config.toml
n_layer = 21
d_model = 256
n_head = 4
n_kv_head = 1
head_dim = 64
d_mlp = 704
vocab_size = 8192
activation = "swiglu"
norm = "rmsnorm"
norm_place = "pre"
norm_eps = 1e-06
positions = "rope"
rope_base = 10000.0
rope_fraction = 1.0
qk_norm = true
attn_scale = 0.125
bias = "none"
tie_embeddings = false
parallel_block = false
init = "uniform"
init_std_qkv = 0.0377
init_std_o = 0.00582
init_std_up = 0.0377
init_std_down = 0.00351
init_mimetic = 0.5
optimizer = "muon_variant"
lr = 0.00216
lr_mult_o = 1.5
lr_mult_down = 2.0
beta1 = 0.93
lr_head = 0.00502
grad_clip = 1.0
warmup_steps = 0
schedule = "wsd"
decay_fraction = 0.713
decay_shape = "linear"
final_lr_fraction = 0.0
batch_tokens = 32768
seq_len = 1024
doc_mask = true
train_tokens = 493800000
steps = 15070
dataset = "wikipedia_en"
MLP neurons of a small language model. Each row is named by its layer, matrix (down: output weights) and neuron, and shows model dimensions 80-175. Each number is 128 + 24 x the weight over its row's rms, rounded and kept within 0 to 255. Numbers have three digits each. A neuron's up and down rows have the sign that makes its largest values positive.
After each neuron's rows, "fires before" lists the tokens most often just after its 100 highest values on Wikipedia text that the model never trained on.

L11.down409:167113155168096168123097102114148114106140132111132153157114158172124174130105117117147142142162157124138129143092134122121156128198068127113164190120141101153158075096111132108151138105106130129122113134156119150149164070137138090077145115142150125147122125119119110096115178107121175163
fires before: " the", " its"

L13.down329:115143127145103141146164087095139129138153131164092170116130158162130121098149156118099122148131148124122090150148106141150092164123127108156114193094158129140116119142125129130139113103098115098108096128133112125121084152161136144116115098115124138122126131124122129114116133101152130128
fires before: "=", "\n\n"

L12.down569:155154137126139143142140088131119145071174134124117139142131112147149153126129167106139116128165137118125111134188147184125197167152102130086108147119157117070164114110146141118134086120111152140116122130120135132093156127134141120097129134132176145124122157155128186138120098128135121113
fires before: "\n", " the", "  ", " 6"

L14.down607:124082120129101181104116078106107129113114108143118142126136166140113145121112126193126123139161148122135105109133120122093142119122140129135132173117141086122142128142149087119121142112141135153128115133153158163131154089136110113105117146124097165141121134120076132088168133114161105137
fires before: "="

L6.down676:125082179112083070179106109117120110116152130161126125078178121121098153168154123143140101128157094126171103128137115129150110146138111162108120109139151188105140132116149126107124100171120125177112140097106157144109151109128142118132144101176116118123160136120123166068140139146122123144
fires before: " |", ".", ":", ","

L17.down317:123126120123100125124148100145134139087100093148161111166081101133124091164116102127143140137159091131130118116132147145095145123134110131126160137110151102147133131099153142139120121099112128144116148150129113110164150142111116165142169131129166142147113126113098140121124122196096126126
fires before: " |", ")", " (", ";", "%"

L15.down416:112116125100126106082139128111083118122126159105125135113139110111125149124137156102159107109153135139134134130125133164173167090108111126093131144150152137087093143134125181165137141164163148090157138124150140125112105130153116132115153117082129126123103149130124109115149147108108090076
fires before: "=", "\n"

L15.down374:151135087139112150107129150086118099097106136099113131124157081136138087087113129113110147157136103118095158099101125152119116143112125134144097191100175187133097134110100137122125087118128114155110141071110120150138148153102102129145130156177157123178129102105112145142079125156147121118
fires before: "=", "-"

L5.down300:113147114132112089132141109133112125137083133110121138167138110122140103104111107157115130103144154098129179077129131126110136145128138143154100132136159146147104126055144117143112167102135162126146131147185111081131153167127133156119122119124158100124142108070110134124096113117127116145
fires before: " (", "\n\n", ")", " |", ".", "-"

L17.down549:148127125079126139092118193143090138161064094159121099145138136151162136116105156127141121104137120175169129154110150110183125138108115121142125097110108136139110139120117084133175103126174144149159105083144127098122138148134174113084107105195129159129163109158088107125121123120175128143
fires before: " in", " at", " on", " as"

L5.down507:166135145131127146117108121104133128101133134142105165083099116120109139156149112120094058115117098100162100127120111172107089139148131154140096158143132093144129147110124127159128089118117133107125121164134133135101167118134165141154104098116110110095136113191159110138121110167126108156
fires before: " |", ")", ".", "–", " Albums"

L13.down501:152132134117162142182093128126160123167108082089119093129095137114081125122095117131139154117126112154139139105077097157153136159140117126127115164112141109151129084115106111133122162120146157131123141122197133098144159109148123127106183122079140110106180140138100116115163150086158138096
fires before: "=", "\n\n", " a", " the", " an"

L14.down185:142126118168122160150123132163122149111137132110150121110141120138176093132185129094139106118076121101143112144108098148170117111139132119110091155114114122158147116104154114125153166117141140111125137089136138112088112124185161170149105142108157105099135119140160110095122146082154149108
fires before: "=", " =", "\n", " and"

L13.down339:136090104159117140151131104091110154120092154177087141108108120125139133150157160111127078093126141100133145133114112120135128114140164130151135170151107146140144123120107142138168082149091129110125099082142151081100169163140120136113158149147147127117115151079128146119143168136161138156
fires before: " the", " \"", " it", "\n\n", " that", " his"

L14.down242:140124128099105137119111053109145113096122168165154145152065137168091116111134126129110140134168109125138104151145103090141139176154093094084149125094122091162066132121151123114166128153118110140088128127137105136156130066150093130160147153158102101161124109134111113129160132153123130131
fires before: "|"

L6.down257:084111107178142167187137106161099134090113133117067114158137163139109131124107125115115137105171176124130158075162132146110131156112097131118115096149150105146107121133176123131151130121145092157114161174133164102135142150141122120150112150117106071127147116107113167125133105124100124133
fires before: " (", "."

L15.down359:129113145102084127105130169095097115164167153170107142075132148136103140111136181130120139133117092107135122139131094167112144116131128113127118068134099134148130168107137178137102153131113141108135132111146114128086132129146125106083116064145118113103099145155111091143134134122139159131
fires before: " of", ",", ".", " and", " for", " in"

L7.down364:113099163121126144124101129164168090118108112142152116154134135151150109137151150139149130138104104136093131117098147139164123155198141146164160184162109079114110138123129106158137096123154111124155133150134111130116124115147107170094110119111129106153160133172152089137151138135096133118
fires before: "="

L11.down467:142096132089121121172149184160130138155129123180142114118117131122185143122143103170135141144143089141142110192142136106144154121149142136132137097129121147126122099150126133111124161121122094111157092115116153094124141100183113157119139085160096133099163133115143148064098108140125119118
fires before: ".", ",", ")", " and", " in", " was"

L15.down241:141116114129111115096130158175172150096093111105148104176171131124149100179145123119122074139123153105103133109149143117107129124124095162109166112131111125138113126165148125122141110100126158092122112154143125134119105122140163145137144080107136114144116101163116166120124105130120099151
fires before: "=", "\n\n", "\n"

L13.down535:112127108169143116106125166143128108138142156130150114128133127119141143095123124129153114127117087135116141145134138135119140082143165095163090114120144120158095117101152142078147113172147133135114102091124152072102140131139126118146125120106147150088140149110140124125126125134124094095
fires before: "="

L15.down323:123159152146127139134124106145123144204090076143103162115110109139159113134161102076119168110157101137131131118166111145168143104144125097102095073101116111149134168091110138139148092157128119143145139122158112114082128122156132154095153132130101141109130108127132143090104148165112106092
fires before: "=", "\n", "\n\n"

L17.down674:099094127096145107152143068108120095100153149139123151140120129126169152122153162164109145118121105105134137131109120146166092111140121111163117096121129117125136102149152129093166165131148165112135123120161147104095156108133138143156145120153125121103119134167134208145184070134151104116
fires before: " of"

L15.down474:129113135119156144140156138119140142139109135132144185182103200100122160153149132138137148125082116152112130128108144126096095104074115074149150134128111102138142117153123122166135085097109094108122100137102096164118131142112173109111117142126157117151103133153137169122159135156081115167
fires before: "=", "\n", "\n\n"

L12.down545:146103132134119135121138105112135082100114188147127135187118117154135109170177129123135130161109122105155103138099108132116117096064130134103086149129102130151166119126130122148128119159095183088104125113127144156133115129112187118136149145116098156140119132124111100097120126139078120122
fires before: "="

L17.down461:142118136151157132161091142141099151146168151128133141090145124111122145111143112143159115126127141131139142104110131138178114122118129130159088102130118156114168146127166117138167109172184121119126110142134147135090140117126123150144100106141139125129152177124125157155125146128116141127
fires before: " |", "\n", " of", "\"", "."

L14.down694:122126124150128140103104157138113161138138161128149153134146146103151107082109133099111165127096105148076129110122176107121088121129165124149119125137130077123153119135123128134142154115158102126109126108114123104130110164139113181134091104146151112100162168144163132114117138158057111138
fires before: "="

L11.down164:126142120169118131135098121107110123103118153155147140103068159126184135159165142115126164095135133135172117120109111138135152079063107131124146121124131105160146094114142097164125123134121180101102118112143076122137112132106123113124119125101085156099124116117146073148115102135118153121
fires before: "=", " |", "W", "{", "\n"

L7.down82:164093113101132140120128130131117179107121131145141120176108168127149153111142089142139161135140135138103124138101099093149124117109119175137145115149083135166153142117135123137088131174140093111127116119119136113153141134136110177131110145149147107133131143160093138097106178135112146121
fires before: " |", "=", " the", "on", "ion"

L10.down573:143100063116130114157130127115175131144131135142112102105139127080119148153130126114100086115098123171077115167163131143164160140082140100118122135143139114091117114116133111163119174072138129118157077121182132104162115123098131166149121114108136142153161158192120148112128148135130153144
fires before: " (", ")", " |", ":", "á"

L15.down417:130133153159144123128108155104148128124120119122099133158111138129143154102132187107137131103127130148137118108131125113109140141108125101135152075154125125101117150139140082108102126143141126131116127159164135094170101109115092119116159092140099080088101117140114119128089141104127112104
fires before: "=", "\n", "\n\n"

L17.down393:147174120145126143126092125143099076104112188105107137101134126115124130121106141123118123123108123172116130150114091153142158109120137089131160145123081135107121094074108123149108141109137135167134097145136154135130110139138112087133107098152170103108188103167134148098155084121113143128
fires before: " of", " for", "r"

L10.down60:108091112120127101104129147121174080081105133068153150141090099149138142137132137140099139123133124139147119067115132152170122140132153135109118118130114133150113161098149149118141122152135130167147161110122148151131132160095158100113150131143127165148127108120093119127118115135187085113
fires before: "=", "vi", "l"

L18.down253:101109114165130080161101163078141138130161124122124126171108095169167153145119137127116137146138144154092158115138114140072118143099113114142172115144140172167180084113109163108156112107079130098143136126154115126133165151142131142123127131112094103142137158140144117101129105178121122139
fires before: "-"

L16.down338:161115132122178111119131124162145134122128142102146136097099150171130087106130088129148130148168163129155146124163145104110153130135087107129118138153114166113119137113090125129115129102118094160140120128103187110180155136150123090121111124134238129143099130133116118134149138128130135130
fires before: " the", " a", " its"

L11.down663:158094128168153090131135149124097125114110090102120142123134168108111085125107099108123118115144140087146130133087129153117127136155130140144124101100120097144157170109164096133140181157146129087095152099128163136114137088131168148085165132138130163136121169175108115133133117098076114118
fires before: "=", "\n", "\n\n"

L16.down347:141087110114139132152119122150103143147187174172114124184139138136137118108160136122112135167129126094136148150137112108161114129126112145117131097134142179128127113079108124131180129136100108124089143147126176142106121137138144153157129084105129121085132172148096128148092096148099097160
fires before: " as", "-", "W", "E"

L8.down53:113108113127127118154139153129152102089141132134120134142115126114123084145155115131131136155127143116132127124117152148089131087091101137134140148135094097128115076127106176155112095124119164127154101131149139161113093083099159106137150137145118147108104139140104109132111125119122156118
fires before: "="

L5.down571:149149132108114157148086144133116188114098170118137122073127132156132136117120128134119148101120113153130125108160134179128102127126110114102132108112117092147157086126124180122135126133064112144143136125118105109100101081099134115090134145091099092093141048149101120145148133144132129129
fires before: ":", "s", " 978", " |", " in", " of"

L15.down594:119128148150099139138112120126152117115149158149144123152102148138124075144169069126147116125114101138121108123099131111134115106083119147124115157101110135123131098151133121122121134166117147139110116140137125148137132129132153164156166127135128136112106120137089118094102138127105144123
fires before: "=", "\n", "\n\n"

L5.down651:114178111154127142119110133109156102126117128125125112112094184097153143154115172121153153120119143119114101102112104187106117129162145133130156141081110101095114123112153145112113143145104147138116124146176120123121135115098098088093137157113201117125109131123127151160128135161168115100
fires before: "=", " =", "ed", "nal", " and"

L13.down265:127143136157102117142156112102134153142076141139078119123125127123115074117099143109090146154156139131159146136120117127106108116108137105179104136125119128106111091118189084114122119138094122055121125140121119098141115089166093122144132143132113110120116148113087108149121165138116125128
fires before: "="

L13.down18:115129127146097097125074109107084139097071122150151153130111120124122117157124124133113109141092164152172129126112079168143122092136134101146153145121154115135146142108145133120110130150141146135133126106150106115136146125150102103121144140113133133160062132114088127085097138143082156126
fires before: "=", "\n", "\n\n", ",", "."

L15.down182:136114138132168115117141105164159154136119137137125104127120133185106155127131131139130150149130133148134112098120129106092096169099126086105149144149121128156131135133123156108149140099105113112138122116084130130084148112094140143061069138113144121136135135154136156131105120094117112159
fires before: "=", " the"

L6.down367:138119134114174142102135115098154136162122083153127123129121153081149122093151143133164144137162145167095132118154151197150128151152127164131152141092099138144123130119073151146090125180136151131106143091117127111111173139119111110095100085120200080113128099105087122139123121175152115128
fires before: " of", " to", " in"

L10.down169:104094111148129102153138154133137160123150163140123143127144143114164119127099098104115132137100109143137120151145174125107119119146144119075121085167105133139147130188126148138065124171184157116124123136199127082120088143126120157171100141165117164152120182123127170153145146085098115136
fires before: ")", " (", ";"

L14.down418:112117161173139116161114115177168113096148135168117176139128164096123138120154119143122140084147149139129132114128136140128118130159120108131121108146116142178125103158116156151107119128121126106137138122097155099109117120102137105164108142148137169178117148145094100129116080104106120132
fires before: "=", "\n", "\n\n"

L15.down116:148098113145126103079145089133113119126109141122120131116124152145154160129115112109133142103158110080139156132108103138150142111101171093151143116175122155083128116144160127117151171147170068145143142077073128111163144124148138128152064119123113106126142120129087137171119135125118109120
fires before: "-", " States"

L12.down52:138139164151092077123107162131119162121102122127079130153142097097166121128156128106073142163130116119132127177134126086077157120136135181159106101143119103154108164116167117102156153135086153123109147110138159099135177149142133130103112122155124140134123141129100140109144121124113096074
fires before: "=", "\n", "\n\n"

L4.down62:141116125148112136134110140139124112124100121135128077126134103145144122132100148095150107085146119090108147132110124095109119157117109152129111136124135149133127111135141097104128120104117132149160089119113125128164098152119078092177111122158136134143177113110110171100113079123111137150
fires before: "-", "\n", "  ", " W"

L13.down452:084106132151095136114125132107154131113112153162151159123172143141148143092137138106169112117122134152111115146132123107171105138109083126138109098129146141104118147146136108105103129164108111127132124142147156160110088061138124123123080161135130115116118095127137141129126102139127121111
fires before: "=", " =", " by", " (", " |", "-"

L17.down331:138139113075114137186106113130144108111133104113112154060101101130149137124133129110162144132153122111130108126104160151132124116108075192135160099172106130136137123126165131160181115137093170140142116043100100113131146089112106100161174133103137165115156157133106143128131095140065144162
fires before: ")", ","

L13.down641:145110149114113132066141155126133096086169158124170065107156152067177118103085131154160140131115081123117097142136187113121124163131135110134143146179176120123137152109139151143109141169153074159119131135104111107148107168127150123106114111133139166126124130152113110128126101140158101099
fires before: "=", "\n", "\n\n"

L18.down609:113133128129118106139134110111136159141088131134118164045149178135141127144118149159091156080118119134162120116140147153167115112091124120138123110180133119146134124143106140102123156094145132132135173143127112148088122119140126123103153114128118104123120128119149097140117141084150145148
fires before: " of"

L14.down557:206168148139138183114128137165123152148101122169137123095081113139120089154114137131132141091176091130152140126118122173097162113107189133157160158127124172134151121121077150148122093113147135130127143104119134164090126143152182125139140092142136163128130152139123091149128144187140130170
fires before: "=", "\n\n"

L4.down584:174140135176167134119093130135134108129127128147172127100143156143146119114119114130124108093114134133172109077157102111125141123122120108122124114128110129126117142145161131127147175099134097111166157175126171117118130094101043105123116150128167144079128122139147098094144141113121144115
fires before: "=", " of"

L7.down507:105138179113116127123111149116145077139113103131116152124141138124128151146113142163135126126082093173120149121106118156157096135123162123114152112111155098136139128123147182095154129155119126115108145084159102120126203122136094102127120121135110098120109169072109125109120124119133125155
fires before: " to", " by", " as", ".", " in", " with"

L15.down280:102127117122138128136130123164087130176120128151117163136172133138159113123118071152112113108173156123158145117146134106111130152113105135121152083092073140162101134132127180130087132117108117128160106128121136113145112136192119089129177096127127122139107114117051090114093128151131134149
fires before: ",", "=", " =", " to", "."

L15.down174:108139158143148113139150120144082136144120121128102108123106138109156087171146127142120112091152150109110130147179145139122123124132087129119135123163117136092154135145164144092100080134115116134112116136112139136065138137169164095062139119122165152150109200184116134147128098148103115125
fires before: "\n", "\n\n", " by", "=", " ="

L15.down149:134099115086138094088161089144108119154142135116172120085109151152105116170102126138120156148121109141101151132106094106156131130131108138132151136122125122156117121114146140102150111144113210127147117078132086147108156082152106136145106159146159166133144107091156103136151124090118095168
fires before: "s", ","

L5.down592:126121126103145124148114150100122126120191126128120127110123127108153159144145125127143125112103155099114120166122141157149102125108104152110222156115106091153109108154089100134152143122091154088183123133128131091146145109123104142130141142103176143111096145104151161132107110150102118182
fires before: "=", " =", " life", "ical", "ion"

L14.down33:143112114137141161142131127114117117094125138113147130141119147117137101175185119109125134145125123103123110135117147121118109098094104116105122166119131118113148094138134145129137103159121144133135129126135156183128123134140159123125145144125125119128083128127121113085114120128113129119
fires before: "="

L16.down471:159144136135136125141094112134151111108131125124115144092107064096081097120148177116152134127127132131115091092108131130123127145132117118127135133166139138092067121114178136116172095161084134130176095115103087096113148077123148152133188158114127136114097137142133151142166103112069108157
fires before: " and", ","

L15.down154:127151148116129111127123109135150139106127182115062086119120163132080121131125103135125119115087162105168121110134135110137126105152129123132160135138120120115125103133111131114102140149175148115116157158137114112210107151139112135117197071093104131136085128152086098119140131112148111104
fires before: "="

L18.down140:096136098139121108135102135106143140121140115127103112145134115129154150091149063141117156154139165122098176082118115118091122130130139107140157150133085132109141126135126124125129106175127105150144138098109125114151110147156149147124157121119133113148105127126132127129140130132080133093
fires before: "-"

L12.down170:137135134150094113166121150153138122142134091119089144124092158117174115121134111077135119154158072096192129100145131194113127137140177122152106124099122129124170153121115135093116141121121160118131153142107118143124120169148134160142096129132098105144120145132134158149097162134148139153
fires before: " |", ".", ":", "-", "–"

L14.down2:141117103120115100102113134155151125112079134143112165144173136140098114128126135125151165100170136145134138120145121122162139134119131104095138130093143097142153124186129107134111121140177154116147125142111109162137071085127107117137153114155142110113109117115136128115105141084139136133
fires before: " of", "="

L14.down378:147135109159123159151145123145107145141134138090161112148116145119157127159093137113134111130122117101106136129104093146140109139164078120128101156171109097118094119114127160147132134162128112144134134162161194125151114148152138160128133139137170121129118111167154125085153143191119099118
fires before: "=", "\n", "\n\n"

L15.down567:171120094128128154118117112134115118152118163120103122137087151150134128147097144117099177118140092164116115136099121094107108113076144120152112156144153161128139128129145163097146133148164100166134145108109149127145111127151135139087082136146119123148133130143128126106122129153135095122
fires before: "-", " •"

L6.down328:136145166091109132138133124130130113104089111173151131132105146150122110100128154141114176158116119136105121098122115158164164159121148159101108107131130153137082116143105115092140109131115118103087139091154104079142120170129111120150139149130107137128159177112084127137165142103119139170
fires before: " in", " by", " to", " at", " on"

L14.down198:149087142106087091096157110171096140126125097105169113109146174126131126069195112127154120135188161154160109106127108158118142085119126122123086144114105106140100102109146111129131118130111104124135108119139150141132154090156107131094120136133161165128119163146122117152131125087103087147
fires before: "=", "\n", "\n\n", " the"

L15.down395:182118141108197117134147130153125136117095151145110162075137185113158129146155147098130119117146119118146117104131114184115132174116130112178109183118171147085154131132093164134135057131106127133127179096128130127121116119156157093147172108109116114142127125152163147112153101114123165097
fires before: "=", "\n"

L13.down256:155125143164137143089150162090126081093112122094089104124072179124136088128138134125111125094162090130142074136109153124140101144138118075149136129128133188085170091129124118129152078127152107095131138158150106138109134128125169107122127105113081146078149125131158130130093121177181136129
fires before: "=", " =", " of", " and", "\n"

L13.down133:136101143137132141144139139136122072090125149134165136136119161107124108170191105116147129130121117088132093125134141116111120087105102115107113151128118132120133085145155119152133099142090122119108150118123153173144113130153174118144159156129103112123088143145125107104141124136101124102
fires before: "="

L14.down60:097151164130132140134133126175132136161101149121111132094135149112147109113128130117144181117106152131137131138115136161131156114144126095109117128086074133108136175102119099123067150131142123112137124144140114149064149138159147120122124105082084126143110200111119142158102133111121144101
fires before: "=", " life", "″", " =", ".", "°"

L14.down435:162146120139118116085159119100103111107111129055162130139108097152130166133152115123128119161153183118134140122140138157127130133135129145115131163096101130149169161172084130106129134147147133094144177112175157156151126118151126107161156129116098107113146104130120113145093113159118072102
fires before: "\n", "\n\n"

L14.down19:064161123127149112172099135136153161116118106100149166154154113136104144176110067142158093122109138148119118170085118112124125154118146131139130117141142149132097147162147134171145122133148096130122088109086145105129082099175151128147132156156136120128166098159107186088117107167142094136
fires before: ",", " /", "=", " by"

L10.down17:124140121109137147077135104102098124103143108113162078106095122146135140097134126176153127132158059141090077122137137185183117121126117127140126098095160163123140167123099133105137098145168080105090139108123094107112173145094114096106159096131140146098126109146134119127135136156135140182
fires before: "-", "s", ":", "\n", " of", "="

L15.down108:123123127134090146136136170133118150140129113156123122129136141133087105136173141106094068118179134127096130099130109182073114122111170115157100132134101131118189147137164117114119168095124140105127150092122148137143139125110138132113153089175134108110109153132143133116139103109106141105
fires before: "=", " |"

L11.down226:196173155115139130077127143141131105098120138124095106119137101139182140136112129149111151097105102139110078097115160148158130121129115149108124146129151110150083141100130153105133108135099045115133149138126096123129121115165133197170141111133129119096130106144095136112103117105143120139
fires before: "=", " (", ".", ":", "n", "atic"

L4.down328:103115104139132157125127118108124117164161137102105086165095147155151098114120097155072137107137134095113085157083089115097120082151114165124104128138107134121087176140129113115120130101100133120107117177182148161098110115151103152105104120142113144130106114139080086131156187192149125086
fires before: "=", "\n\n"

L14.down688:150145152060127126072132118136104141164113128103123159082094131122148152097114215146128089156148141134118180109076102166140136127139133123106156142165106108137135198131084148128197137117134166094110114130122147071161126151113125121117174112163149131107146107126124115158136116122142116118
fires before: " as", " well", " to"

L6.down636:131147124132122171095148120095163113113140139097132102138120181136109136187143128116123122100174113105131108096144146142120146080118149111122114140123125095148167068169093155107170160130110104133123155122126110135143091169135133130174176155132143136126155091152169104141146124150093156128
fires before: "\n", "  ", " GF", " Set"

L18.down619:114142123087103097080114150199118128136120130159155143108124162116161111130126120120145114134127157134105177135112118141209092117131121163170134142127115149099123118139130126122141120135164145136125128140128128135103120162110130119104146128144127114131115141130096134112118124097104162145
fires before: ",", " of", ".", "s", " in"

L16.down13:124143124086128127139151152158102099096109106127155152122092121115124141119121167151099107140140111113089122160101115144200152093125112138125136089132111096141121151142134150108151107162111160150058111148083131109136090117145127083149180129164113099084125127099110140187126159163130132135
fires before: " by", " in", " to", " for"

L6.down77:122118120117121124140143125125116149162099116104144125076092124131134127173146083155137113116134072141147110106135149144168155147105120100146106099093153132126124098182179147143126115148148126132120134157159127130183131141135120159130102106146142100135094142142137127116105137112103135125
fires before: " |", ".", "s", ")", "–"

L5.down549:067132145164134140129148155135136133136140089142130136116118133097111065109135091105095097168090173125145151132166129153127097124131134154139156090120128111149133102110121173141155103107142124114130133124114126075104108139151146118151151095120151091176110158115112136118129151106108141114
fires before: ")", "–", ":", ";", "-"

L15.down606:156099130114122152112122153126125161116167160107118114133113130128116129183098120165129133159143127122112117110143131117109151119119156150121113177104125112142134131151187132099121103120110160121146098143174141107140167121160075124080163187100101165118160107138150155107118132101165118145
fires before: "="

L14.down578:121153133110157155169138110165151111149132127143185132104118119130122081154155126124127149138111129130128167100141141113170102111126154099123110113155101163174159137114111147136120102110164085122157160086137163104123138142124167154096090132132111148161133113100086148110096113095116106146
fires before: "=", "\n"

L15.down459:108099135119161161158075144108114144140105131130122140117069147125140148084105152133167142119152110082110110130119142087110176182169144115092131116151096123100127185134113106139147121139158146093133123102098135100142146145140138110164155093150130105085097124145104097164144147098147105123
fires before: " in", " as", " on", " from", " at"

L15.down462:170134122118123145124155059111088093148178136117115135106053093136101113145115079169113130139155109076126147103145101154132117150118123143127130110137139174130107131124105133126106125103122117134091156131126116131157139139130144162122134143129111123128186128106070091138170129120115129145
fires before: "|", "-"

L7.down340:104158110151092157127116130122155100110112174134135130137097107145149136102144139089105096111095094101141129109071127151129130052124095132145141121164154150129144119128121104117090086122145108092089111102124093097143088161102099127174161097111120143119088133149108111113107104095162127114
fires before: "=", "-", "\n\n", "on"

L15.down152:190157176137148122127109155086108146137116120111090132204120138134089113145138093141116111104147122157150131141139148136104157131135134142128137124115122146099103163106124152125162154178103151156135115076150115152153083132149099114123118150126156083099165125162116142133154153145097139128
fires before: "|"

L13.down578:133160121121095111125140108136109170130148112102124135119124156115104119113146144125132155147122102129169139167058137133130156079097124143134129143126150115114162156090116145107105154133140146115139116159134176128090132128115141133125142125092135098127131179062142148097112173090103098124
fires before: "\n\n", "=", "'"

L15.down683:133108124098109145128152110147129129120136132157140119089125137119127160151146127154101125106145149087107107136131140101171152131115099144135138107111134147110087125165090135129140159148187106109115143130127153058137165110085130112095105115136137132095176130077184113126107153146129150128
fires before: " to", " of", ",", "on", " for"

L15.down255:150157094114147149138130137080096094144129152102132077140129107123168107162111125138144132129128126169107154135163123161113136132129123114130115180184169106086130131126117130123171112148109106173157131157129164147126133118134142125128136143142146130107146165135154111137163136166140113119
fires before: "\n", "\n\n"

L15.down341:144106156125106130116135157174152109124111144115146126070146139092115088123137138137151146110158137143149164150141121172175130126126140100149136144080123164124153132156102164113127156161144120140140109074077129109102152095097111127129121124112075112108133144150121087119124145124180131084
fires before: ".", ",", " in", " to", "s", " place"